From a checkpoint of a small transformer trained on Wikipedia: vocabulary 5025, 12.9M parameters.
MLP neurons of a small language model. Each row is named by its layer, matrix (up: input weights; down: output weights) and neuron, and shows model dimensions 64-159. Each number is 500 + 50 x the weight over its row's rms, rounded and kept within 0 to 999. Numbers have three digits each.
After each neuron's rows, "fires on" lists the tokens most often at its 100 highest values on Wikipedia text that the model never trained on.

L7.up1049:489495467541488476441450486447397481580562488474564538385504539499473484465454504535452552451552527606369491490491465546548515559424577520521508493442436541475504483438516444463522592610473510471518540460464520627515527423547460503436506461437495487521543478476493472546376432552531485495
L7.down1049:505508555517595483504599501479497470466497556461534512489544523516472452486494428459525477476480555591519371519577588594465528512534452478483436530531483520466495514501494409462360453423488498594546473448397504459472571487500530561579431495558517536538509475563503570487526554478440533507
fires on: " He", " he", "ist"

L3.up837:469525478501558476516515501515339519509564481457492518503568533590529525542468472537469458421520545454509608493581546439552474547465451489425518470441539517466496513460507445608435499563605434501522507551457531456446412474542532609504544609520481494524447511429480482456482593410422600479
L3.down837:557529494460509450535412532546403493510524465477575444445511532465523489478513481474368565498466563611455472483536510502483567507635546509433560545487442557455495463533636592536494421504464527431502469441416448616441523517495437521473473490571419500442379440505470505555576496585506482499
fires on: " only", "et", "|", "el", "ost", "mer"

L8.up1414:477526423523528546386398612481588517493575552455485538604494448455567462405500412516477501494458567543450511486528413510552457438460563508461473463494539480476445427440454549562479513549530566522476425495427519554464612442519490528529455509617542380444481409387549526472522510468443503568
L8.down1414:505589461495479471552534468570533444500412415503426543452442594534521538450419557548424515576447492490517550513471544611408578536439480460491478535490452495585489525562465434532398493519496472607474537569576478513510464503467529566538462480472432499538496525541531442570534537495570503483
fires on: " was", " one", "%", " being", " Gr", "."

L8.up1:487546544449510612465516478588512474591558437549450560495466513588597483524515456520498481489441498530451431532484584392534481548461543586483426456468549577518493474450499480440574496515512492469461497594483528487448442455494499529550503508422503497492530590479528532452533505529553434486
L8.down1:523531512432494470488455605493513560478491611507486495475586459432524522528531482578405512451508543442526477561541519601441563473527477517576455433461573518498526527562506626465476512479487498601492505527437429450472418475625550510524421491557517446420503555442494456532503576482482519466
fires on: " R", " S", " Har", "ur", " Rog"

L5.up690:439475441507508481396459476400536533612458588459414499552494396478441481517499475522584443510477488518481538484612518441459528545529551426521461493509526481527443493453483566579550533475447446511512570444522417550506437467517574454497575495488473499479469404513556480501486640489466466496
L5.down690:470611485546553492479541534432488486501517434564483461502454514535494488501515519583459536532445509501528600571549461537489504609573476519493464468518607457576525453451460472473409504443455568420498511523483533571417483433567494576535376545474503601519496431514496492437515614471467445518
fires on: " D", " each", "ach"

L5.up905:545484493560515483508548656504621580488486510523504526546600559466503448417582439489422510502475427575541569494551531515564518455568569462406421469487491529436506383406478544559533544573602477536469490469464505490535543520539441592535521594483424486522553559422492516508500514520475468497
L5.down905:466570454565520592419516501539570437488515523519467498511553456485488507520416533488436553504431518549512503485473442462440453477481542475488563539438391563458463555622454498555462465467535529586547522552512455445470586367482469489487572398568465573394604410566501449402550430510466505444
fires on: "–", ".", "-", "′"

L3.up329:470448475540485574482499542479527506521553588489492552442507469549503523512540503497437512522427519521445491470590523557523543443467475499573464464509441531577481497493499522485464498510524582483638507654514510560470445450538452447599460581456497500481457497451467509436484514538397533451
L3.down329:531442513555485435563503542566450517502501469453488505568518469539513525469588472501567510480610397509460532536439520492628426451607482552539476480530563581469505541419529554500582572488439487472521486424440468455461465478502564596434502502443483480524411484512636465507465458588510520485
fires on: " |", " ", "0", "ur", "em"

L5.up1258:480631577516490577397516494480538507494557483410480648507496467385549520511446561560526507497511471464508511454433513459487469475502555378529508542575478464529556528469488496537573512490518496542472484476487582469389529421619511470563532541526485420460502525465409456600421470486520520482
L5.down1258:451457455454533447515502498483467568507448512486391517494510551494493522428486466562450521477561558603478510541625476520444487448468413477483495467472591490534484443638479539405508606522456474413448550476454498506456391528434549525472520421558517500514537488448490538505550421423453430523
fires on: " ", "."

L7.up941:521469424557449574486433428621483572551528516544521536497404506438498514462532446415525508557449575445486497500474452442476539483408579535466478596542495514446507469520557617521495430537488533579449550564434524495421537402501463481565471542468473464514438599559447434506497576560488614428
L7.down941:589388540457542484531547399427432502424454584494571486433480500466463462575474618583467516445534430533551489563499514490446465446516489399472468490445510504560438545487415404520494508376472584530363524571515454511579479501473496575611581549453563491473578457553504544475482444465518411407
fires on: " E", " ref", "e", " br"

L8.up498:467515511515396544495422482454563467422537504479553537473506516583509473474510496587474447514413474528480577508468538523570447507470513512539560603487437565491518496459441475477566492463476511420464534481547438481490495548522374495537492563555487419567432474471478409466467507539485425462
L8.down498:559497465510531553491509474607516466449448472491438547538534485537424538543518530572468502513591573656510502533422409445518491505531490477474510463519495498547549505460500498517544552497533514499498486514471476470502506722489480500471444486382433519594452407468594528405644525495458475562
fires on: ",", "),", " –", "\","

L7.up1309:517470479554490518565480528591654538551491529504419533446568456420479473400485485498498509488489466540408506488459385455457500476500446603388481509514481546536595411550496449462500559586461502493553552599570466480512549560530573489516581573517520543434588438516443542457476391488609454421
L7.down1309:519507528476474619498489402423493544552501449547446503514579428462407473541464415572446395575533640514533605506541536511551487557502440490465443478509489461430545518500483432511464401537482561536538528429552528520566471578431481430443497580546485486398522494454561454500508581572584446527
fires on: ",", " and", " in", " |", ":", " of"

L8.up329:465526504511589621486512515520464501567532523433470503517493477508560461463587468477489543548541474480485452532426510470425525473473525464538518519532535469475544599508600496552584462484529393481567456547528584473405503492410480469536497549458544567508543458521530490533502485445483560527
L8.down329:664550514572401399517487445532619467495469499597529494521526483481531529504507513497460452476546507482476510444464467499421469435435552426528571601517460455611510583473529389508559514524550448550464477499507449464441487504502475582463537495414424457433491547489548509509542559580452559592
fires on: " F", "3", "00", " |\n", "0", "f"

L7.up556:522505517489465542506418557547497565620455532536500393461390395539530529598486556584455551460488478484443466471448468512495480586560477422494506461556559544444464439547533392486529456576520485429507507505494471481491603557395436539413368446456481408537514530488526466454490538517467430467
L7.down556:573460454490541492506577455437536462490478559459617516471420589496470500487503521357481429515495433575459519515483451513468470460378488522545475508470569568605503599572474600478428553456422455486513545556460481514465454592596543496548526524547476576511533461614430509404526466486448515458
fires on: ",", "pite", " the"

L7.up1081:404479476445598531553448577491481508532587494498479582428573466460474629478597440518438437447481478392433566517503555474486488439488487494496621498601545550501526450412571482499491480492522483477581472493445475576508440541458460565501492517557504458527584530493675481514430599596469584462
L7.down1081:407472440549476542512504406435580544490652419497420501551401528478522434538563456548463478502482484526436445446558419516485501439433614524464507476449386549460472509497399514526463601443466526520501506490524389424555465501461596425533523443468513437522561511502459416505500503401474463488
fires on: ",", " F", " B", " f", " M"

L8.up965:445512509595516554482490470541499527428504500502604548477414528591477546382427556382509515509539525562533498509466480459465381398572474532467476496410589529419516448511466577599524453405492437502482451532540419396526479425536616443503442535508440495444530434460450470511467525493530475454
L8.down965:498487449490498562482474516453534518472574569498527493524564493408521450572459484598567504542487525561506454476547516619414451483441497399573492531579431531509525548609502476490606476476399561517551466488423507385459435565491448553548512506560467443538465550527490534458504466534463501534
fires on: " re", " Re", " N", " T", " ", " E"

L5.up990:524496468510560499479415521532531533424413456499473591478582534436524590589513464530487491414374435557459463487503503390564474478452515457545542466464386452456543486553423514490508554455475456607531515501445514609414415537378417496521497576539520503514489532511538449442473561539539486554
L5.down990:556515552414454508507544592453500634467519462516518444441414459622462524551415591530437523574513485512505552487484588500487506433529520506451586477428513552465422539604476497476525491533464606477527467537484546422518545506430464549463545442536432423564453547502568405516515493515494455562
fires on: "."

L5.up8:421407458564492595511485628548487532526502471535529586596520529513536559510456412604428508504487509524532482468431393526376506501485469561587564567539451470532563572509530551521478550474581494497457439504504522476458512497507452488528496579482502406534471509523571457460546502491496501535
L5.down8:432511535571479547570542455637466384512649494472565506510573490556535486569518395438521524433511579540492458478553474632500477525455498508479520608526491508542542545570551530519487511437588356539412453572516491505410526504493467500552424478482532502507448481491426523435497581503486475441
fires on: " F"

L3.up750:574484521558427505475527556536556506559582476432591564431435466524503431562420538558494555579548487409496487497512539410451486569571488608497436469488631545453527466570477516536504424488490572486471512533496465474470491597470525465568565536556484522607495513440522457575453532541402479426
L3.down750:512435518511493520454457516536672496569502561457507476522454526538469449590398493480510532589443491545474563499510537545456459507498536582505451563432501464463477446541437526569487557535477531548423526438539468483573464596537522430517492545510530467538510458393588535560487507505440462451
fires on: " near", " at", " to", " in", " of"

L5.up108:645483549512472596568550473537516448456495467489461576582565527503528512487471527490466502528476570517463457525508584475545499495451494567476496404520447426438556458524503528509413468434361524555445517420479516480557477627456528502550447430604466369463467476455445493436548525512560507525
L5.down108:487413484500361508541498444421530402475489560554477503551552511432491448445418509377403483449501601506520528524446536437576592561444582462505455573580489495458463557517533472546517573403655550561553489489466496502521523539523572572515532470474435461547517552474479520546507449510565447518
fires on: "u", ",", " L", " U", "e"

L3.up25:501488483378477544526449548543507506508480482485433551514454451487485471522618499554586588540549414527484488504463572427590499499472406510521426487489478475467530564539426478524578537546496442548455477496475526450522487502617557499556503520483456537542462589630518585438534492489343556498
L3.down25:439440419493490473505521543586493446554489456501508514494558472476494430521524482574513510471474521512614419486584524485536494507565502552521508406496539466455458449554454465454449534562585428539406510590532625500505499472526586533487563534476503440444497521504524549428462507590497539540
fires on: " that", ",", " which", " where", " while", " however"

L5.up666:449442542482551496512585487436550507606563454549508579458472438565506386561416551441479520524473510413486563441510495524552459476414561468523456421477552513486473554467536487429504434506547522423488492516451458517561546534572449525524579493481440481472483593543465398442521518599443505476
L5.down666:505467516462579549525523478486439483507493492460455515542532412417529454531548526441497559511443547471530669519470553436414535512399417474468555384477464498476463485574505523446525505429499472484427495481400515455413504523506484507447486539473589469445433605514468558528467422460537473524
fires on: " dis", " bank", " fac", " Camp", " College", " Corpor"

L5.up1500:473559474569506431493489483498494543557557504567567500563523515538519424348426577484564539519518370481479497575509443542476447423542412528468437607609455425549456561509469486497458439525501417500455502492519499445458474524539450419499450552536536447509508527554470407514529478516495513388
L5.down1500:466506507411477560457489488530457507419530488514445480546464490502542558585506538412541449431554526436552453515466555451574444614506492544452608401468478494589454481518516467564543519529431580498525548553569541573498553490516534603444511483504485428533518401487506485560529512465461444478
fires on: " d", " a", " D", " g", " and"

L7.up776:460502554427515498531456485458495511525621496618460475559513533531403519520512528448575644389585531498554498519526429584483508523513464460437486451494538454545624475460475449511536450477564394494401443418485470552549503538427456550571425463547446480531589587511582454433481433461462542562
L7.down776:414502559422380489455498463591498480533687467521559459501433564438509552564531524512435446349503560511493509452429565500541458498459419466477409563572488467491515449515515477438479550482515524533317560501461560576494389523488531524543500463460525588490525518473512597528501529513439471458
fires on: " T", "T", " S"

L5.up1044:442492468410479598553551444558520504415428465476526512407479566539388492551485535565517507507623557504465499473510419485509501498635429529512404498471543549469462487482464477480482470582462478564472554533594520501539535510469485379650560404559445613547484493497546553534395534488636487511
L5.down1044:522485521577473514482499460477531443400526452573463450457539455424480510469418466518507458501455454571471464557542568582532485583473502450472627541475501463418622542572427496481595559531493574534509507514459474450522455449500517550499432575418529466588500523499549473403581462428487504536
fires on: " ", "–", " in", " of", ":"

L5.up1068:448469489515402451475559584524493490585547568469563467559533503511538477523538556580492521554527481423446559442465579507569500542477552454469569449454541499527480638391586457506445493472450600456558526532477579557427528570531513449514505493532452583591440492468474435464394423459522522405
L5.down1068:515525476504556476523554460511519405501408485468441447488469527504453519509481380526478490609454572524500437462414515561544429499536571507498423517505481509497447446506449588412496495530503521477421472546537516584452495520512552542507603563551515564505483462548456463450558479563476511459
fires on: ",", " that", " which", " and", " ("

L8.up1504:499563445510482531453511485591480475539515492597617418550492527470514438554481465519550537497477477531612579418491414481477545444548487510513516451579463465466548449446535533494578430513455454496514463527566486559563471490532460570520454544515593457513481537496518520512522529426514559469
L8.down1504:477481547455594443448454532493467501493485523416506528557603498508423613506512487425526455445506557447479592476488555584466523562434512540510462513490420512450522477416490475594576502504417564538469467489591513616487547511410499450458484477505514502416527502453546504562512486558439486429
fires on: "R", " reg", " R", " Leg", " Reg", "lement"

L7.up861:464545518489520605446542516497486503513524503490504464514466577572504485454433404511424489508575538466495496610512395508505531595549425440578517527556383458494574425527498557566583543581516494444492551570525513497422505538509419497528437543493515486444550486501469504445498548434476480547
L7.down861:569430502560516417483493424532581506536494515540479538465558439564515453449565459526460520593439436535517395469403391402471525482527467549513528519515546526563543461546590535483448460515506491491474462527597510580444458493505482483530406518402517491566485434569453525571491518470499472545
fires on: " F", "F", " f", "f"

L5.up561:443495475500603534539439475603479498486516465530534475480505505464529452516525524454539513471577434458575434461539509485479479535361507444506520488486572506435570449407568406513538428524467600491515374588568592457530510547471443503487485459494496492520469616489554522439512429497499464527
L5.down561:520469486499422510492445520515580482422516613481367452446495547506460458582494500482552540511521547466399467518533363453569526516569452455499503452483472498547485520499472563516467557501526353516539552498492486511474477535503534418424507450509515492459424540471496514553573561476530611474
fires on: " and", "ur", " Cor", " cor", " R", "er"

L3.up654:453419507474553599523505527559584494519480440496482567517471463512477480492603419552537512521606451512537523485511535442532513592482537427580469423501495457510397448553464533528524526451423582482387444477565501490494466426491569441535482436476516508334518571510479571560542522508406603494
L3.down654:441554465553478586492443503485479464520458525519544487502480616498532587509477613485419453421541492531462505511508582436537489494438419561417537551562495611446513546461518477554548444558600503516496474435490543536491583553565564548451491510451514545564559521485492463447472421470541439466
fires on: ",", "201", " later"

L5.up803:546514439525550501515438501539544564546527455541585457543463554536532488562459503481462548623478505500534513488493442498421455416545556469424451546624526443497524473531501582601534489403474468504547559513454509546494553500440557498465563529426422572503639501472453493472538397482468503430
L5.down803:536482477558514566414525398527483564554491446534592538500489510541524426560444530506501513506450429511492468536547473470520516464535574514560450528467563553550457636554460550561562423475512481434413485478524412492524545530556506538606561538494473499522464465561514501420519556601484565473
fires on: " E", "E", "e", "ä", " e"

L5.up678:480460466372455462569545495588457581489449442502440550481467545607539427523444554570538460525412584450532512474528403483417449490502578495424451505522475518483495504596509443476503477487388544566491531498599393585453470567520444530567472496434406484521538573553469492496468561415439527507
L5.down678:519488464478477498477551548417522512526490538515489565491462532575458540458470483626507512516525456511504529571460462521509491440477424515515598410499543520590504495465571445558516502537541442506556589510520567407563516529478504507409523535429471536485516475529425425505548573494579535457
fires on: ",", " in", " that", " -", "),", "3"

L5.up1506:487474415528456567497504614463486458455481488556544479560499442472476479450428487554474505438582480480561478483533618406494444616478554417525497540515443468497470524496464469566496497479399535508418455585481563472519570484480479499479567635609487494424426559552465397514528462481359487491
L5.down1506:434499582440403377438488470495535509523502514493557505440606464402459470570548461558388474516531557508548460512509565542481546542511484474533487489523480557396497471637473493537560540486489413500560429419542514530514455457535542545434472494525567463447575413439544547535517516467563539488
fires on: "201", "id", "od", "il", "el", "000"

L8.up755:606500501518534594405467552493514602526528515488461591524540464494503518449524515484538416482567510463417439550542568544548437490556534573535510625543492539500400409449517545546415490521465412452510542455483381551503528440515537472408556512552526494548387580479482504438569438560424473544
L8.down755:493545516540407371530409492478453523600569495471508480583411479548507504511423493575458572534448496510610479542472501481458590545506472428484561424539488461577555519389396495622406516489477578537429470523511449492500525556589483496491534544421520468468563517544511439579485551491421426540
fires on: " D", " f", "iet", " De"

L5.up1053:471432498559559556461535445436508560551489514515424573545498509514481419515550514459441444613520493604521515426517524505502440441491575466552514489500473495481517483490464420501471505549476552494449422626564389432344494520451529524548476459477543454480476497466379487489521617551463506563
L5.down1053:570518581435517511473418496584491411479468543455585487478444516557525546458564441490520529446529478447505499582497526451443501577565442562485542488478595485508475468591503545513515617493479493555561516422462544494509527540598510545428445519549544539570545476568595594547387468467468471386
fires on: ",", " and", " most", " to", " of"

L3.up1351:479487433473542493586455471472525545503458514482571590508499449514465533467500509612481495530593524427481435562517480514585468488513536457497497488471529427494523435478434465482548515541466536539426464463535502517491483505510429530508496471506471485422442482549500536556572627408488575542
L3.down1351:461480457506544560497538471573562474489398493470502482491534425462520413557541454561510469490614499474505514435524478536608404393497423515569600492527492436468514425536492521455449519537545442589455425526507589551511485506437542470546482546434418461496477515444528500519503520487384488548
fires on: ","

L3.up733:546541541411506455532532590422478415440442428510502496443447463415542477483466566566444497544531499582569471539529542542367459452556390432456496542458475580534555544512410501546475484451493573520410531373566501515526473538533456487444528501484520563423517507475485539441433528457485493624
L3.down733:428448530407494440525538448523491481500560490497500499496505530485584498472473481508591513524554493467546437487414471442532593561521534485520572477545487492533468511490502478466475558439435426511470539473456460486618491531480601515489564465496584565542519482496505506440471467540504493443
fires on: "on", "en", "est", "er", "ic"

L5.up306:488426561561475466513469450490398519512508464499451541637503432534492534436477483354506461513518442527606400557533552599509449476451581515482583630449525497458594532542469509490505457490494483600503496528472501467582504409594497537552445480516489505421493439468584493436570514554476421554
L5.down306:559490446521355464409615487601589497506506518577466483475528540475542404536530370468552520404492550475527545414499591455508545526471574410461479463521516567565489482523542510497485493513536517479559499551494454466408409551428435537423520530545482401579509471481522464513528505455511568540
fires on: " re", " Re", " en", " Est", "d"

L7.up669:522601507533484540567498484492533435491458554436428487404439525471502440533553462553576502533508574586481402564489465432481510556464558518449486541480528548449475507514499490561468513449507490571447568475489558425479523442477552584444589446524478568454518531578573474453521500568570517530
L7.down669:429580524506499511539547412434497513563559507504498513512439510521403456553481519544384458513454495427542558550485493570467451415542509544453458547452524461513457471523566510503557459581439610330479480517478569534537527491524463560641515539474446556504464523402413473585479493515469512524
fires on: " c", " con", "b", " comp", " s", " sup"

L7.up791:495478493491520537441518501490542428610504530495583529537515528626504512516547519489555467492531549458463492431527524533566417559521510504551528503407461481449571615444555461473493537501465514463460534544528529661470518474553482558489473467492453494554498418514436530483484501577399503512
L7.down791:457487445524472546472461502532411431442442432529451454510513474520534494543424523517495539549512475551501470502479517479497517584538542458562515505545492480532582542531459568494522480540437482470592435522452368387491559569547575431552475608523509484540550583486587395495473561424452574463
fires on: " and", ",", " also", " he", " He", " She"

L8.up1461:464551514498418477471494541508500484603533473602550545349493433515485475502417467466464534497458474544571496474482519559485579480533541517485485543487568477428512466525504458510553500507544448557535591535508534552481444506528610569594610476458362469509480535517517480367513485572545563574
L8.down1461:511572556569546491506575484448565478480426585463467516395479423516472482528539529448580503510544493508554549481520462569499530458518476566417491521521528483502445434493513409454509502420488510488434491467470437468458652499491566503459494474547566539471479499438526456509546498415412477499
fires on: " C", " c", " comp", "-"

L7.up798:524472575533507457466541575504513492552505416544530576586501417470575458563534462458411528441592544441495510448489585503466490546476472470409474466493450593473419343529449520521540556537534518501560472491501448482571440448467460550525523454427472484489448412557412449453538492582543530505
L7.down798:527548576536489433485484503488535468487535537543447513470456450579540419529647429510545476444550514476576515509432414526478472473492536419423361486537449460520509493494494490518524456472578523529564584504505511556479569444430534552533413460530494421446527522454513429581490580459538555494
fires on: " ", "\n"

L8.up173:613426492508516529488513503489580528497521503637495496377462396481452462388456518468452469499497396467475371435407499608497567480568545482495475481472477500570467445477442464466561402637499487547465456490437582528615555534504471470512536489557579410453550469520519474486574425504553474483
L8.down173:498531559468507523451429562467443493524561455468455392508457437481479458453532495510529460528602561519497458529490525488582532451466567520477505533505487540491507453547501502408471376454519511440576419545544391513498475543483545416462517549474468557560506525507580485512527556523480435462
fires on: " to", " Gr", " |", " for", " in", " keep"

L5.up842:504485419493503474481436455486532478587466541505522474555503511572490458470462516455452549472571505522453504436387447464572459531632397467475474440470446433487463458554546597532489467569590547482549488478536564504527481514504522517387501494545472413526533525472522413429461541552444433516
L5.down842:562508553573536555536437492428461481595498448456490467539535531498480533634496575582479563575495434627449556449556493565519477485410403573607494502471474498450491476537494476528461482559512507526500441531483539532493556559558557499484502481542436479537485470534470531478548589549544555471
fires on: ".", " the"

L5.up833:564434555501609477475488497525591465487451447516502543516506490504516437449550456595444443544471555500542489352567479541479487487522577458469527509487504499490455466469409478469489483538463603540476586431488466586401562514495434557590542584572505578494587490543487549467465465526505456525
L5.down833:445580451549422534467414556526473544504533549519433538553404490478537487521480622535498516537479514503395482486500583547625520531472467464578507563518460449480402541482497484524441458485567424495459508617481489469503537525463598494506510449460408478582475502495510485602500470542500541460
fires on: ",", ".", "s"

L7.up377:572499489518600487504432514502468517498393478489487457493494464527452497392490515452444566556469583536423470476492495496447460502536521522415475542507595404576451445578471599505538451491530492479433415496518429424558531496511470496493572453493537465479544504430595540434531498491588497596
L7.down377:469410539459455489535570538514466516509470459489486546486505612502521588519521458520552437536482447518563467587586531483541448515546444462562515443543438454391484539402522481546454545478430510514561580601481464551477474517494541419472415541470472542563456434591456452545506503526501485400
fires on: " a", " in", " the", " |", ":"

L7.up554:478407461619548437428514498526524465553458502528567534477452469507461592459374530508331524505539444532543484674487531483486503483504512538449604509450476487501577359499510458388497475494520462444487462552493570488539543482551455437497487528455506497528480457371520573479475503569473465559
L7.down554:502501541491512519536607549488516459457578513503437469423471543440535550437450539533523471406600469550472542612539467490481534423537501439502470497649443458439427478435510417570482604474476553527466520463548398509502564502486567554477532489545581519535439554479544493464488457405506499543
fires on: " K", " director", " Kar"

L8.up1229:470549521544531452447516500528505441511425442564553491429509513504531452491430550523602608562572463436482528424577436541437452592475456477478406486502555505449573533471435591458522441418558548492508507408524474572490567470495534442530490387506500500470544570457563484466576377583422470496
L8.down1229:547496537521498579489430519528536470487490366479507500498510463526513469522509463442440514454458611483482541531479528476437551464525496450524529474465480559508456448481399509579422492584554505467389431471651464534502506398443503586482460509614446548521513504456484465487557502430592645468
fires on: " T", " Cont", "T", " t", "t"

L7.up755:586541537517554511509432495528636582491487463456499492544515494447503495470431410595527529470530511498464515521455473507537371472454478544485499482489520499477494388535490498575581519554474544467459582524456478476476503483506455515488510481410603468539468466620437492419540444471535525603
L7.down755:458527475490402462374474428489409477540502474487485583583477394560455521492524535531437405527480539532484485490543517528541533566570552509466516577521512565549430587508390573567535472508505537592440524508513490484492539475539567402512443519548392435462574486558430492566484523498480458480
fires on: " ", "–", " |"

L5.up1527:592515491472531510492514525483614587541492596490478483506484393423473539462513444499523494504546525466509627499474549529337576577576540395508549451498524530522482482623513532447560491499442495568513489511416457449514517517415478473432463420482523459529519433491488460480634426545465406438
L5.down1527:513468512445525509550511480451431498413451531477544493502432477485563504500412507522481406605499486577512428465504485515481445413447414504514455528545466562497457548429435479565491536475521593463373407497440451577507441598539440394507611551478524562519502536497532490471548635496488502459
fires on: " to", " \"", " on", " for", " the", " To"

L7.up670:524561514466436500412429493439553516480546582558510574587482477519548472595518446516445448488574523521517424495419598465447581455477503514514443403546490549451435519434487557560482506506413524497507619488484479486482500488520510461401588527514595470573435489462505471524440521459477477415
L7.down670:432525450561586513517393466563568459534515508486447525602513579520454515420548529458494576499512457550578505470544474548483496472466434501479452591491528502546452440537427460559475455516502478537514540496513369415651536568498503503487447510442592509485549471431537560468525489534506559513
fires on: " D", ":", "d", " th", " Th", " were"

L7.up1127:549469483464446464430482490509506524443494473489442515489529459505496530497435406518438503510479453515455425465489493468469525472517583521544525518422554423590503587464470562516551580499503521594609487433488443447375511421535511449507532496484494478514509518439507657577453549553440484429
L7.down1127:569533410534602605487478538513458525559455495473405496544503475460517497514502487613603496562568559526540428507436497424498528513518528589501515485480486537514496526417440520454464481516522549484542487551422565604571483415444504573516441524537526530449481474540480488614471543402559499474
fires on: ".", " ", " tr", " Tr"

L5.up1341:528534515462566488504458505482539491552572557582451515549575435423507557543486519520487581450375481517437500512532619461419495573429511481603446485408461488506468497453524522457493566491474443469475588501432485530484502485447610516523467492387454464495461516530582444506403539535535501499
L5.down1341:502480530504420466542421464546544469485478497515526526381422393474482476487490507440537573598460587597555527489463512474606423544478457495447462460471570540438460496508507512472515471501579600485532457548610487551470496398547478530525600536633497490517528526497412525457477448515570572517
fires on: ".", " inc", "C", " C", "L", " D"

L3.up672:663524470436528600484490453451451440488464551518536457521448470421462471550520479527501507497483412502425452521469519530480486540514502495520450584443529571502486479460617586402501524447514569515514534527576499445557401575586525488493522461460547477446465387551508510555481472499525464482
L3.down672:491560544491593522455552530521463518442538423532624536571498534465352515433608493560503476473476501533423537532490477527426521464535500466428502523548496521490459509470555475584578467498496438469472561429577529517514516596478476460520395494497547581542587412481519432427503444590473582477
fires on: " of", "i", "h", "rug", "g"

L7.up205:438535488555616541503462444486445427457488551469490537486475535493461521548573555525455552526491469523540447523563635468508489541493419484590588526519528428559474357526475495474540536422506423520467461533531423463483479557554501488555515528481482450472438510469496536571492506509422476558
L7.down205:419463501611422614518467492483449493495493546454484560493511497467576374508423449501546438479429518473580562588501538549496467489426568465521513473494492468511570548471505508460491441463594526538452489446424474585539462562545534546409545416578454463456526548488435506543504429491477448423
fires on: " K", " k", " D", " th", "K", " sk"

L3.up640:468518533560547491394448562550543586434584487435492538472538529527478561537544497627461516436546584472426510479577550554477433457497402470503459510369494542538477490375474481455475581533495574543593547484435422528456505485546558462578473503456454481531501390425552482561460568528483521514
L3.down640:601433542503489499469442523557505564452459421484551507562483475448543559540418569549554535577554418446427504458518521558510607467535444531570545608514522492482515493364566469520500519493474523491426598480500579537464487545537541495494527478442444528542504500457562507487523585532535473463
fires on: " |", " to", "7", "aced", "5", "0"

L5.up106:396462546384480536671435590431511501427555509456505580559464513471496518434585468577464523474523464495552544578556465510524507563484440507593393400441474521435475489615523455499528537511494543430473586486446486539468478557566534423568492535497430503486446512446425483535536468405457507512
L5.down106:453521600420467585455444567475483445423519380611494439618525479449470551456564474538464502426565511506488568481451537564532495523483442559513414460550492469510522493425450484496535515572501540611438452418549526486546510521541514479496450530534472425434551469576493483530588584544456384542
fires on: ",", " D", "4"

L7.up1287:472510413450514531469448490534506541477468493529505532514450547472524582415542575514511473528469369479410501491463552511416546406477520496504525508468421501499510469511481447472422425520415499520439489578523508519442518591455513449413465462517459604540456482413520477552498441495479440454
L7.down1287:526537599576451490516594574437526527467475522498524491536495502489466472559482472463524536596448557522460526490531521412476456503526520484459561484507580459512495556549432561535508534455616500471520486545451489484495455393540471437549479472530505452551504588572598508372373459590570559551
fires on: " I", " cont", " E", " ex", " A", " Col"